{
  "n_layer": 9,
  "d_model": 768,
  "n_head": 12,
  "n_kv_head": 12,
  "head_dim": 64,
  "d_mlp": 2048,
  "vocab_size": 8192,
  "activation": "swiglu",
  "norm": "rmsnorm",
  "norm_place": "pre",
  "norm_eps": 1e-05,
  "positions": "rope",
  "rope_base": 10000.0,
  "rope_fraction": 0.75,
  "qk_norm": false,
  "attn_scale": 0.125,
  "bias": "none",
  "tie_embeddings": false,
  "parallel_block": false,
  "init": "uniform",
  "init_std_qkv": 0.018,
  "init_std_o": 0.018,
  "init_std_up": 0.018,
  "init_std_down": 0.0,
  "optimizer": "muon_variant",
  "lr": 0.0106,
  "beta1": 0.95,
  "weight_decay": 0.011,
  "lr_head": 0.00492,
  "grad_clip": 0.5,
  "warmup_steps": 200,
  "schedule": "cos",
  "final_lr_fraction": 0.1,
  "batch_tokens": 65536,
  "seq_len": 1024,
  "doc_mask": true,
  "train_tokens": 900600000,
  "steps": 13743,
  "dataset": "wikipedia_en"
}
MLP neurons of a small language model. Each row is named by its layer, matrix (gate and up: input weights) and neuron, and shows model dimensions 144-239. Each number is 200 + 30 x the weight over its row's rms, rounded and kept within 0 to 999. A neuron's up and down rows have the sign that makes its largest values positive.
After each neuron's rows, "fires on" lists the tokens most often at its 100 highest values on Wikipedia text that the model never trained on.

L3.gate1351,211,211,160,164,160,168,187,168,198,189,181,208,210,183,199,194,179,178,241,164,232,237,188,169,247,228,198,207,151,215,225,173,176,219,145,188,165,235,159,171,214,256,197,234,193,196,164,209,207,199,179,213,219,243,172,169,182,144,150,197,152,196,162,215,214,161,213,198,223,183,206,211,171,193,238,240,194,248,201,148,182,207,240,264,204,197,293,198,240,213,228,169,199,167,161,200
L3.up1351,196,233,242,179,243,224,185,207,190,166,243,197,191,259,174,233,191,248,185,253,225,200,242,158,170,236,182,243,234,228,195,219,278,194,223,204,177,179,279,225,190,195,216,137,221,181,253,178,198,232,253,164,178,212,201,191,185,177,118,243,169,145,176,188,181,212,182,177,229,226,193,147,145,249,180,191,169,215,192,204,188,204,225,286,174,171,207,156,238,157,198,192,221,203,212,172
fires on: "|", " Pre", "pre", "-", " pre"

L3.gate703,219,183,182,219,226,233,221,219,132,201,190,179,238,201,200,250,190,214,248,214,227,245,240,198,204,181,124,191,210,180,165,158,196,188,198,200,225,169,206,140,200,163,179,158,200,236,218,200,141,251,228,191,153,212,168,210,196,189,257,173,218,182,198,151,172,259,185,181,201,178,224,165,223,227,166,215,227,271,199,224,159,180,170,223,208,252,162,201,205,209,189,226,181,195,191,158
L3.up703,240,139,230,244,180,204,156,189,205,203,240,240,154,253,245,229,196,173,194,214,167,224,205,190,226,161,187,274,159,156,206,174,186,230,160,215,239,228,125,216,191,192,230,173,196,194,141,178,186,204,204,201,190,227,168,218,188,169,232,165,182,179,199,188,235,204,181,222,226,169,225,172,229,178,265,195,225,210,179,196,146,209,240,178,198,194,203,198,172,203,193,205,221,170,133,194
fires on: "-"

L4.gate1772,229,182,238,210,173,269,179,286,208,184,190,164,173,204,263,200,212,149,253,193,256,236,195,178,225,195,194,200,205,210,215,168,200,170,152,251,236,182,227,191,217,177,236,213,198,253,221,161,219,220,185,191,253,214,229,207,166,190,230,192,214,195,193,242,162,209,233,156,224,210,162,209,180,189,214,194,168,247,187,205,254,216,209,159,201,238,212,196,208,180,216,195,135,203,204,219
L4.up1772,202,181,196,185,232,177,214,207,198,199,165,220,176,220,240,242,125,245,167,170,205,209,201,241,217,226,200,164,206,167,164,217,174,158,166,161,167,212,213,197,189,216,254,167,231,220,229,209,151,169,208,180,165,236,182,204,165,185,187,189,176,223,221,213,183,185,178,193,220,202,196,174,180,253,235,226,198,177,163,226,203,203,233,205,147,196,180,220,204,206,184,203,214,211,160,227
fires on: " |", ".", "en", " ("

L3.gate129,175,166,164,213,177,190,203,156,174,211,184,217,161,136,171,191,161,144,209,189,207,155,180,195,205,197,115,208,181,206,217,180,194,184,202,214,219,204,227,241,175,159,190,255,165,181,186,195,170,181,160,215,150,204,199,200,225,202,136,153,276,260,171,241,211,255,288,191,130,208,192,178,185,208,185,210,182,219,249,225,178,217,150,243,233,214,175,213,207,215,186,224,214,217,177,160
L3.up129,182,200,237,207,224,184,246,209,184,217,202,218,215,259,235,155,200,169,246,162,187,152,174,229,173,187,198,223,173,190,196,163,166,196,211,224,215,245,218,217,242,193,160,240,277,229,191,223,163,226,215,125,207,159,162,184,180,258,234,210,217,202,217,237,154,199,113,231,217,205,148,260,205,232,270,203,217,181,216,207,231,170,185,190,166,220,230,174,165,221,241,218,203,221,209,232
fires on: ","

L3.gate320,232,216,226,240,174,209,247,171,179,239,262,186,251,111,196,200,229,201,231,215,251,216,149,189,144,258,225,207,160,170,216,161,180,270,214,216,169,230,184,193,197,191,203,158,197,221,201,135,206,150,182,174,183,168,227,209,230,232,177,225,181,237,218,193,257,160,219,181,168,231,180,189,192,211,164,241,243,193,187,162,201,225,159,157,209,202,191,210,167,224,227,206,232,224,248,190
L3.up320,207,174,149,212,192,160,197,192,192,227,177,217,202,203,196,176,231,199,244,240,168,205,181,202,197,264,242,200,152,252,189,182,204,183,183,245,173,231,192,167,261,182,191,158,171,262,265,230,218,188,193,198,222,177,218,274,192,202,208,148,195,198,209,206,188,176,233,202,254,219,194,186,171,164,238,187,240,185,222,220,171,242,156,196,206,185,196,235,202,218,211,208,189,251,195,181
fires on: ".", "S", "e", " |"

L4.gate1857,282,216,159,149,220,250,153,201,205,193,213,238,202,178,229,149,193,208,199,205,195,198,190,213,226,182,166,201,199,213,263,238,217,165,193,206,195,199,218,166,204,195,175,218,226,172,153,193,191,266,201,148,211,199,236,211,238,172,219,179,216,203,186,219,193,230,207,233,212,217,199,211,209,241,262,247,206,208,163,227,172,204,212,184,273,210,169,240,203,210,174,228,195,198,210,163
L4.up1857,246,185,243,166,225,234,168,128,210,201,220,183,194,202,270,209,196,236,208,235,232,201,202,186,175,187,191,245,201,181,221,192,174,147,200,140,243,193,198,239,226,199,205,167,172,208,246,194,159,221,195,267,231,245,220,214,195,192,257,204,188,199,216,244,208,187,167,191,194,199,194,211,165,171,226,210,233,193,216,165,163,202,221,138,241,208,200,205,200,173,225,200,224,182,213,216
fires on: " and", ",", "g", "G"

L4.gate1351,207,225,136,145,210,191,152,202,215,171,164,179,228,191,216,205,236,180,176,221,264,213,234,185,163,214,226,181,210,177,222,173,174,216,141,205,154,204,165,184,228,171,233,190,222,193,207,193,190,210,182,213,234,206,189,234,215,181,116,185,181,163,195,165,208,156,176,202,219,199,149,181,168,205,223,172,242,198,189,192,206,212,135,145,239,185,189,175,211,182,171,155,181,205,211,160
L4.up1351,188,176,156,222,228,163,221,211,157,257,191,252,181,190,176,177,210,177,178,211,221,212,212,191,194,239,194,188,258,187,210,206,138,110,188,228,248,215,156,200,174,224,224,156,165,178,238,275,133,164,193,212,213,194,164,248,181,241,176,140,186,204,208,169,231,141,205,183,192,223,177,229,192,265,241,165,210,163,189,222,215,256,257,238,231,191,216,193,237,225,148,174,200,208,179,212
fires on: ".", "-", "ca", " |", "il"

L4.gate750,193,225,179,205,157,180,154,215,215,190,187,181,268,233,247,243,230,188,210,166,177,223,207,210,240,235,184,220,201,223,255,214,228,184,225,233,145,234,217,161,183,122,214,184,216,210,188,184,159,213,198,236,160,260,212,226,171,225,215,210,200,217,207,223,215,240,183,218,165,198,198,204,220,143,255,256,206,232,177,176,213,186,224,173,154,172,203,231,206,160,198,192,155,204,214,193
L4.up750,246,154,248,245,243,190,236,188,192,299,200,221,188,251,212,175,150,134,224,252,220,210,206,208,227,140,183,177,260,165,217,203,193,251,219,213,279,213,189,197,191,191,232,183,137,224,170,159,138,234,211,227,151,212,162,209,194,229,203,204,190,182,167,168,194,214,208,215,212,176,188,209,144,168,252,176,256,216,159,188,197,159,193,198,206,209,194,210,211,173,168,195,174,230,152,176
fires on: "-", "–", "che", "'", "rd", "tt"

L4.gate533,179,184,211,230,147,231,210,177,157,193,198,226,173,160,206,221,225,198,109,186,197,203,168,156,168,185,144,199,236,226,184,172,217,204,147,190,190,229,193,184,191,193,210,238,184,240,160,165,227,214,253,198,172,223,145,211,180,159,169,210,190,227,160,189,201,253,197,229,193,211,202,184,195,154,181,202,183,187,205,185,193,205,191,172,211,189,230,267,237,188,237,202,218,192,231,198
L4.up533,134,229,184,228,174,172,162,220,183,176,220,260,205,183,190,150,239,218,232,222,216,206,165,185,207,255,183,245,292,218,214,146,174,185,152,202,221,169,172,210,207,239,213,212,211,186,253,191,172,145,186,241,202,208,120,245,208,163,177,221,140,212,202,205,168,269,175,204,164,199,209,197,174,213,148,213,197,184,267,214,195,186,232,170,172,226,234,242,170,220,186,217,237,241,202,228
fires on: " from", " to", " between"

L3.gate1672,160,224,221,154,207,163,235,160,179,253,216,150,230,194,168,205,158,193,208,154,227,213,190,189,241,200,189,197,181,178,190,214,204,203,240,200,186,134,239,165,194,173,215,131,168,191,193,178,183,150,217,233,257,171,166,204,219,163,185,181,221,212,232,240,182,193,211,252,260,178,211,213,190,200,199,181,186,222,134,175,223,111,186,153,241,227,158,185,173,154,269,226,171,246,192,192
L3.up1672,219,227,214,161,205,241,231,167,208,221,135,177,190,214,165,248,203,178,195,154,212,222,187,196,238,190,170,257,200,185,205,242,194,237,234,218,172,188,160,157,145,169,245,217,177,182,191,199,254,210,136,235,219,183,195,219,190,179,167,208,203,232,253,217,224,192,220,222,171,221,172,184,197,181,184,181,190,274,193,211,218,215,151,183,208,195,151,177,192,142,208,220,166,224,185,179
fires on: "i", "s", " China", "n", " World", "le"

L3.gate1689,245,180,184,188,179,200,195,218,170,183,204,204,181,191,270,238,196,192,215,227,183,243,208,219,201,157,160,174,217,139,210,191,164,203,162,199,223,179,173,224,224,138,238,208,253,216,195,196,277,191,206,228,237,186,174,203,195,217,190,211,208,156,207,211,195,232,219,197,224,217,227,189,231,138,233,181,201,133,226,245,189,212,203,206,182,185,189,234,206,273,203,149,209,193,184,209
L3.up1689,249,192,206,226,174,166,244,182,197,175,242,211,219,185,137,221,183,187,172,239,232,169,158,228,220,196,189,204,216,180,197,201,177,206,202,175,245,217,181,173,186,222,177,230,151,195,165,204,164,227,218,205,228,185,202,201,194,207,215,188,201,218,186,206,189,163,229,141,204,196,199,188,189,177,173,196,251,238,213,207,209,216,251,175,195,244,227,201,195,186,236,204,196,160,162,210
fires on: "\"", " \"", " due"

L4.gate995,239,181,182,213,195,243,173,191,132,218,199,246,199,208,166,189,146,201,187,226,233,215,196,150,180,154,215,234,217,171,167,180,216,184,189,173,120,195,177,212,196,223,217,199,239,211,187,183,207,187,267,213,245,204,169,203,200,174,202,179,216,183,171,209,167,187,222,203,205,173,252,158,241,183,215,206,243,218,175,205,199,205,232,183,198,202,216,244,194,166,211,181,199,197,199,146
L4.up995,204,197,163,198,202,266,232,163,154,175,137,136,191,235,237,249,203,142,204,217,245,193,203,230,186,236,183,252,172,145,206,198,208,229,204,217,199,194,265,221,185,212,185,209,197,159,165,226,223,190,231,167,213,215,201,206,172,145,182,260,204,186,140,191,241,194,224,159,222,193,191,226,206,224,127,194,278,210,203,188,186,217,229,205,224,181,189,186,187,157,215,159,243,212,186,172
fires on: " |", " /", " ("

L4.gate1486,171,198,231,165,206,166,224,199,251,163,259,207,176,194,240,206,200,237,227,171,234,187,175,181,221,184,201,238,200,161,217,198,194,182,241,204,204,259,198,184,228,177,207,227,208,205,235,225,229,188,240,183,192,218,215,169,125,194,203,181,218,208,138,211,224,189,226,120,142,196,173,182,238,237,214,187,198,215,172,152,204,223,228,230,201,174,283,184,199,186,202,156,229,184,161,196
L4.up1486,182,192,231,233,170,203,134,246,169,215,204,236,180,189,236,225,230,228,187,196,154,202,170,232,192,240,184,226,225,209,204,183,220,193,155,189,191,180,203,194,203,253,190,187,255,216,153,199,234,212,231,191,218,155,226,188,183,223,212,194,215,187,179,233,204,153,193,181,238,186,208,203,272,183,203,190,144,162,220,147,207,213,219,174,197,212,206,193,185,193,198,179,269,212,177,172
fires on: "\n", "hed", ":", "."

L4.gate661,153,175,224,162,222,207,203,142,113,195,202,186,211,193,241,177,217,237,158,203,203,191,251,152,172,214,182,228,208,258,216,108,130,221,202,202,182,237,184,233,190,218,183,214,168,177,146,217,175,180,205,207,184,181,201,195,213,190,237,204,186,232,188,139,257,197,247,195,147,163,181,172,177,202,229,147,173,203,231,153,204,245,196,219,225,191,177,229,188,213,186,227,223,231,251,187
L4.up661,143,182,204,180,211,154,168,213,149,234,198,222,231,202,258,157,206,176,187,210,146,172,213,180,179,155,168,237,190,255,226,144,155,199,189,185,139,244,200,221,152,162,158,213,156,190,188,232,176,195,190,199,134,203,153,203,164,129,174,199,184,194,174,173,169,225,186,186,148,183,161,195,228,190,229,191,199,219,242,178,181,218,210,212,168,246,221,201,207,196,178,266,227,188,188,222
fires on: ","

L3.gate1952,178,219,185,172,271,255,213,198,247,199,213,240,191,171,245,188,238,191,199,182,221,175,216,221,179,220,182,186,209,191,200,220,178,218,240,255,216,214,250,172,212,211,182,214,179,187,215,216,198,153,185,250,213,180,204,207,230,180,176,151,222,193,207,196,183,174,205,246,174,203,239,208,194,146,185,171,155,231,199,142,207,179,213,148,187,172,209,252,207,219,164,207,209,210,200,146
L3.up1952,171,229,229,190,197,218,168,207,224,216,205,208,228,146,227,195,174,198,192,233,216,165,221,243,198,202,226,186,238,238,165,217,240,157,219,195,166,231,319,182,199,192,215,184,173,189,166,201,198,176,228,215,241,161,200,235,186,151,165,175,175,107,170,206,169,235,165,214,215,231,201,202,186,187,212,153,221,203,185,197,201,185,219,201,211,181,232,189,225,280,235,216,226,166,213,195
fires on: "a", "o", "in", "an", "i", "ie"

L4.gate1021,211,282,286,203,229,193,213,233,232,216,233,220,202,194,227,192,220,196,249,202,250,155,207,188,217,205,177,195,126,210,213,220,243,156,236,273,236,134,181,201,197,203,197,178,187,234,217,188,227,211,258,242,166,205,231,203,159,112,191,218,228,219,150,199,134,133,188,227,194,226,224,202,164,193,172,223,205,236,195,222,178,198,209,204,208,198,212,200,216,174,264,181,182,226,170,224
L4.up1021,205,240,239,208,205,212,181,254,226,204,191,128,268,157,201,154,148,199,206,165,221,229,183,167,214,236,168,199,202,226,187,196,216,157,214,207,165,182,195,202,215,202,167,217,241,225,212,155,183,213,191,130,207,217,196,196,246,123,188,205,203,152,231,209,165,218,224,226,215,144,157,226,263,217,184,184,155,229,154,154,197,146,211,209,223,213,264,218,232,272,180,217,192,223,214,211
fires on: "in", "an", "n", " coin", "ped"

L3.gate1219,231,161,211,201,248,195,267,150,187,291,172,146,191,187,157,219,195,181,218,210,239,252,242,211,230,196,153,181,259,192,180,194,193,198,175,217,219,188,212,222,141,204,119,210,178,202,154,185,199,158,179,196,249,210,233,148,179,244,201,183,235,222,227,233,204,232,209,226,149,215,201,223,202,188,199,209,239,147,210,183,166,191,211,187,185,228,186,183,146,201,188,212,218,193,164,224
L3.up1219,221,196,208,216,226,187,261,249,174,220,199,179,239,201,188,198,232,162,240,212,177,213,248,174,201,222,115,175,188,231,191,177,179,146,195,168,170,219,206,210,209,179,188,228,185,208,191,190,181,197,216,148,139,193,167,176,144,188,215,209,209,183,260,243,188,197,188,176,193,192,179,210,213,149,222,228,206,167,185,213,214,179,191,214,190,209,192,200,196,191,163,215,173,208,182,226
fires on: " of", " the", "s"

L4.gate1614,223,182,153,189,167,166,232,239,151,192,175,205,225,191,169,291,211,170,201,225,181,177,167,190,203,232,151,210,214,192,208,223,174,258,206,165,180,215,202,240,222,218,186,208,205,224,199,214,163,218,171,241,199,254,186,168,223,203,225,179,213,267,215,239,243,172,250,196,106,251,213,219,228,162,175,233,161,203,169,169,126,233,176,195,206,163,177,194,185,181,200,233,184,165,200,139
L4.up1614,219,160,206,224,204,218,213,170,210,184,195,174,265,197,212,211,192,191,210,141,149,199,211,189,257,204,238,201,188,213,213,230,217,152,185,255,218,204,238,153,153,243,214,232,182,187,200,203,242,215,212,207,209,255,163,196,164,216,190,204,178,206,191,198,211,208,197,181,233,224,174,270,239,209,206,170,153,199,231,193,220,153,205,171,244,181,194,181,190,216,151,207,229,171,204,173
fires on: ",", " where", " which", " that"

L3.gate318,211,163,156,133,203,219,202,232,176,199,225,212,165,171,244,225,231,214,241,180,181,171,179,132,251,199,191,186,242,173,210,184,200,180,246,218,219,218,231,187,211,209,197,201,179,219,133,209,196,202,176,189,219,179,221,179,170,260,206,181,197,220,208,165,229,152,191,217,196,190,247,221,263,231,267,213,199,212,174,197,243,240,248,188,246,198,194,201,219,202,244,203,186,160,173,227
L3.up318,234,134,180,179,134,208,181,174,171,221,203,258,176,226,215,235,232,250,191,179,204,199,209,198,191,211,229,184,242,174,176,224,205,237,212,160,271,172,271,216,231,298,198,158,187,224,162,170,201,166,245,218,185,238,204,208,198,212,192,185,188,211,239,228,207,179,190,210,186,160,255,195,222,202,196,211,216,137,195,179,186,188,198,213,235,196,221,219,220,176,208,172,189,211,217,256
fires on: ":", ".", ",", "ens", " &"

L3.gate613,198,190,189,268,235,213,267,203,161,203,169,232,226,205,143,171,182,159,211,243,221,192,181,178,180,222,146,204,208,272,213,173,236,183,163,241,226,202,193,211,216,203,204,177,183,256,211,223,179,208,224,173,198,180,214,164,180,199,174,187,187,192,272,201,213,195,218,186,172,236,262,225,143,171,189,189,194,178,225,197,229,210,182,201,215,194,125,164,159,178,177,210,238,157,227,183
L3.up613,201,225,162,200,181,198,230,181,253,212,207,214,202,251,189,237,145,185,285,188,227,139,253,133,247,195,214,204,195,227,195,233,222,201,188,172,200,162,157,217,213,207,177,225,150,220,180,198,235,196,215,201,205,206,182,177,203,232,216,181,177,211,211,246,217,168,227,211,212,197,208,255,203,199,215,219,275,178,168,182,202,215,223,210,199,170,164,239,148,163,175,244,209,197,177,181
fires on: "th", " of", " |", " the", ".", " Candidate"

L4.gate1760,210,191,204,203,195,214,146,231,142,201,246,254,219,168,230,182,202,242,199,259,171,183,245,189,205,235,178,186,206,254,221,191,172,193,193,205,222,229,198,207,179,166,194,243,195,155,168,205,191,222,176,197,150,212,166,229,205,157,145,131,221,217,146,166,252,212,216,195,225,203,153,193,227,142,194,223,131,166,157,162,220,228,161,196,194,193,198,187,220,165,149,229,238,204,245,167
L4.up1760,221,196,235,182,221,210,218,156,182,222,198,186,239,231,229,168,202,209,163,172,179,209,207,203,251,176,181,206,173,177,188,180,156,211,255,284,200,151,197,161,215,177,187,177,163,175,224,258,177,184,268,231,188,179,201,167,156,180,225,227,209,181,181,240,167,269,201,129,220,238,193,241,187,201,224,185,279,148,243,227,187,154,191,193,235,183,234,256,222,260,191,171,215,155,177,263
fires on: ",", " with"

L3.gate579,201,174,157,181,199,219,190,183,222,230,189,166,155,219,182,182,193,214,162,175,192,265,225,177,205,165,193,167,161,221,135,201,164,224,229,188,171,195,224,248,181,131,204,213,170,196,180,183,178,187,210,144,187,182,197,171,165,159,223,211,190,140,240,280,208,175,199,217,162,190,228,215,172,213,201,214,154,228,197,217,227,177,235,213,172,223,212,228,208,214,245,151,181,200,229,167
L3.up579,204,203,197,191,195,236,173,241,216,244,219,145,227,165,224,193,160,218,202,184,232,208,179,238,244,184,170,173,196,220,218,235,245,168,236,210,237,134,227,237,219,231,220,185,209,203,223,211,219,138,173,236,109,173,256,213,252,195,174,252,229,196,209,231,197,200,183,186,194,189,244,213,165,187,207,189,191,160,175,212,225,182,209,174,209,190,224,213,236,204,195,159,214,191,196,183
fires on: "ing", "ng", "g", "hing", "ting"

L4.gate902,253,216,217,234,178,181,136,250,150,177,224,220,200,210,180,210,205,184,224,171,213,178,217,179,173,191,156,200,174,207,171,161,221,194,178,176,188,150,241,232,172,162,215,215,257,177,190,174,239,227,225,175,192,221,237,217,152,191,236,175,186,224,215,200,187,215,225,183,179,193,170,197,178,180,251,182,189,219,204,205,197,199,228,206,199,225,183,223,195,180,204,219,169,218,202,232
L4.up902,263,215,186,185,142,223,183,188,215,146,212,199,180,145,212,215,208,204,115,223,192,175,182,189,265,239,191,236,179,177,169,220,186,212,155,214,162,209,190,240,206,211,230,205,218,208,150,170,227,221,170,138,205,220,186,178,156,129,173,183,191,234,211,218,186,144,178,182,208,196,237,210,205,192,171,201,253,222,187,210,173,211,210,157,197,135,184,199,239,210,217,172,186,193,155,168
fires on: "-", " |", "ow"

L3.gate1005,187,198,193,158,194,192,190,224,198,217,208,288,225,201,168,163,226,254,171,211,225,167,189,216,176,193,185,195,186,236,196,130,237,174,143,171,187,169,188,166,192,181,242,192,198,232,195,219,201,195,191,149,222,233,234,152,202,217,181,215,161,198,212,177,216,123,216,200,219,276,219,225,220,201,128,217,203,225,215,219,224,202,165,234,168,205,222,191,248,195,193,230,205,218,134,167
L3.up1005,205,184,160,211,160,195,200,183,193,223,200,214,173,206,234,222,193,181,210,264,204,217,143,198,217,199,238,160,238,240,223,184,180,195,207,195,205,255,196,217,211,201,162,278,171,201,169,150,180,224,186,212,216,169,153,202,158,215,173,220,185,272,184,214,180,248,188,215,211,247,195,144,176,207,174,217,149,193,255,219,180,246,186,150,190,172,198,209,217,169,199,185,212,247,163,156
fires on: "ll", "st", "able", "se", "iji", "aint"

L4.gate1228,228,205,172,171,167,235,191,192,183,188,200,150,153,181,196,271,199,216,175,174,169,167,213,191,169,169,203,198,152,163,238,185,219,188,216,192,175,224,177,234,197,138,189,187,184,154,197,148,206,182,215,164,168,198,229,168,174,124,221,177,201,194,212,191,150,206,197,244,168,185,178,234,179,201,209,228,205,156,226,256,167,157,196,144,175,194,228,232,239,264,218,218,144,204,233,194
L4.up1228,202,217,162,170,184,163,135,246,184,179,168,203,156,188,146,252,222,247,201,216,210,246,176,210,211,206,149,215,208,204,216,159,213,213,267,189,225,181,253,198,224,205,191,252,204,181,201,162,203,202,205,211,182,209,234,191,237,197,209,234,211,195,236,228,193,218,199,233,211,202,174,194,171,186,232,175,207,251,207,221,187,218,206,205,169,171,234,134,245,211,234,203,202,186,190,195
fires on: "ing", "ng", "ting", "ping", " going", "g"

L4.gate309,182,176,259,193,205,187,230,167,201,173,234,241,257,191,139,206,202,204,160,180,189,157,152,210,157,136,135,213,227,194,154,217,231,219,178,170,231,165,229,130,180,152,160,157,211,227,164,169,161,207,245,156,184,193,221,145,211,220,223,196,225,206,171,230,179,143,268,207,154,286,194,192,218,234,135,274,194,213,176,181,174,206,243,204,213,168,184,219,221,206,194,211,216,206,201,197
L4.up309,207,200,175,227,174,177,177,164,172,218,202,204,186,177,185,199,229,233,215,237,202,250,227,179,195,174,219,237,205,144,223,232,235,175,206,195,179,195,238,190,237,139,226,208,219,260,178,176,193,217,184,183,225,238,208,157,244,186,200,220,192,180,198,155,235,181,227,201,222,265,189,191,217,203,187,196,194,231,170,185,237,228,138,202,151,199,171,143,242,191,228,167,170,180,192,198
fires on: "t", " and", "se", " only", "st", " Only"

L3.gate1785,242,156,210,217,203,246,215,225,161,188,218,213,175,182,166,241,179,205,158,213,170,230,230,129,198,237,186,204,214,187,243,176,221,178,163,215,242,273,172,177,210,199,170,162,251,247,179,189,230,251,227,161,249,269,206,186,195,211,167,234,208,184,205,241,189,212,224,245,174,252,198,219,189,159,151,130,153,203,179,199,230,255,200,213,219,188,240,177,160,128,192,230,199,198,247,193
L3.up1785,161,127,204,199,167,189,180,240,207,243,247,194,244,228,225,185,220,230,209,205,226,163,184,250,203,197,245,230,215,245,166,169,160,215,173,244,234,202,220,163,197,223,212,218,226,188,193,293,187,226,185,184,174,160,249,229,194,242,201,185,169,159,191,214,181,207,197,155,257,196,199,203,222,186,170,192,189,255,203,201,252,161,215,208,149,198,192,203,190,157,209,201,170,270,129,199
fires on: " to", " with", " by", "ed", " from", " form"

L4.gate607,237,184,175,174,169,216,188,235,194,164,171,170,184,240,199,197,185,237,163,179,218,187,201,167,168,204,159,216,255,207,210,166,273,219,187,210,163,220,245,173,168,222,165,184,247,229,166,174,156,203,245,197,214,193,229,148,190,184,184,236,228,200,215,233,156,142,224,194,148,225,204,210,188,211,154,179,171,208,180,204,178,202,140,198,194,221,161,240,197,200,199,194,213,215,202,169
L4.up607,255,195,225,185,150,214,187,165,236,185,201,215,219,223,173,198,251,211,140,223,159,232,234,172,238,200,213,268,162,195,209,231,160,211,172,232,150,194,194,271,232,219,185,194,177,256,185,200,227,237,221,243,164,176,188,112,201,199,189,169,234,174,280,255,240,185,227,199,155,183,185,174,223,208,209,218,182,243,201,217,194,198,156,225,175,151,216,242,173,275,217,106,236,222,183,170
fires on: "'", "-", "s", "t", " over", "ho"

L4.gate1687,228,248,224,180,193,235,141,189,258,211,240,220,211,177,228,160,217,161,191,235,262,252,231,263,207,231,178,169,177,188,247,227,229,180,198,179,261,241,233,187,235,174,210,239,218,234,201,182,207,226,199,222,219,214,132,231,192,177,177,233,209,221,241,204,257,227,218,243,173,150,213,188,255,217,217,217,151,220,164,188,163,164,145,221,261,154,190,177,213,209,217,224,240,224,216,192
L4.up1687,272,193,197,246,164,190,250,223,215,241,218,236,217,207,234,209,196,170,209,163,218,188,184,240,184,215,187,165,162,180,215,202,179,186,173,204,224,175,176,163,273,221,270,231,193,220,191,185,224,175,180,202,138,225,134,217,190,207,200,180,200,245,246,260,214,234,196,230,210,136,194,198,159,208,208,169,175,197,225,200,246,235,229,212,152,232,261,177,224,174,207,229,187,156,212,161
fires on: " and", "'", "–", " &"

L3.gate868,218,217,188,194,274,241,184,205,185,203,161,248,229,200,249,101,205,221,209,218,196,163,227,190,119,111,228,216,175,247,203,165,186,164,159,209,201,212,234,154,187,197,202,218,187,224,248,172,230,192,169,228,254,209,126,225,212,198,178,190,238,172,190,144,232,164,187,158,168,148,72,164,217,253,218,192,176,226,197,164,177,236,193,193,138,211,192,257,200,247,181,172,246,255,180,187
L3.up868,197,183,211,189,208,205,197,176,259,174,169,187,247,128,270,229,215,226,217,214,208,216,182,186,200,222,203,165,216,160,208,146,179,165,239,231,154,225,155,114,193,240,193,210,172,234,186,200,218,211,145,157,199,236,180,177,248,187,198,162,180,137,217,226,187,139,169,223,194,217,164,186,243,242,181,194,194,205,176,187,248,256,219,219,180,223,173,174,204,204,227,216,235,173,179,241
fires on: ",", "m", "uro", "um", " metal"

L4.gate510,181,222,188,170,277,219,212,214,174,214,186,168,251,169,221,178,209,170,148,204,213,188,213,209,218,215,180,192,174,298,238,172,204,244,214,243,182,154,250,215,207,211,234,206,229,240,209,163,230,171,215,239,160,219,146,188,222,197,110,189,238,200,200,184,212,246,201,177,211,172,213,202,222,182,232,200,237,146,213,173,188,187,210,202,203,209,205,190,200,239,205,161,170,198,233,156
L4.up510,237,220,200,218,210,255,225,144,185,233,229,204,218,118,200,227,173,171,188,248,238,188,254,212,210,224,213,210,233,245,174,196,165,204,229,212,188,192,194,183,204,204,230,230,174,234,224,209,212,171,136,216,197,204,187,197,182,144,209,201,258,251,248,229,228,179,195,189,203,178,230,180,180,157,212,205,178,182,179,144,137,205,148,221,199,191,178,178,184,187,220,202,219,230,168,245
fires on: "s", "k", "ors", "n", "ay", "ck"

L4.gate1426,199,206,258,192,188,167,242,232,216,176,183,210,200,216,135,243,204,189,220,236,253,203,198,180,182,203,205,200,206,182,217,209,190,235,199,205,209,204,185,187,212,159,173,205,214,205,191,229,225,220,206,183,121,231,212,221,199,191,221,219,151,229,239,170,169,227,149,196,194,187,180,250,218,204,202,236,212,266,158,284,194,170,277,214,209,203,152,183,213,177,199,179,186,177,222,207
L4.up1426,217,198,205,170,198,198,174,250,185,247,218,210,190,248,249,246,222,188,196,278,185,188,198,199,238,185,193,236,193,192,230,163,144,216,205,182,209,175,167,148,159,162,152,208,173,178,176,215,181,134,239,157,172,183,156,172,165,192,203,162,204,230,212,221,184,179,169,201,195,208,204,219,171,186,162,196,166,203,228,237,185,175,175,188,226,197,163,162,172,170,183,219,184,202,190,177
fires on: "=", "-", " of", "mo"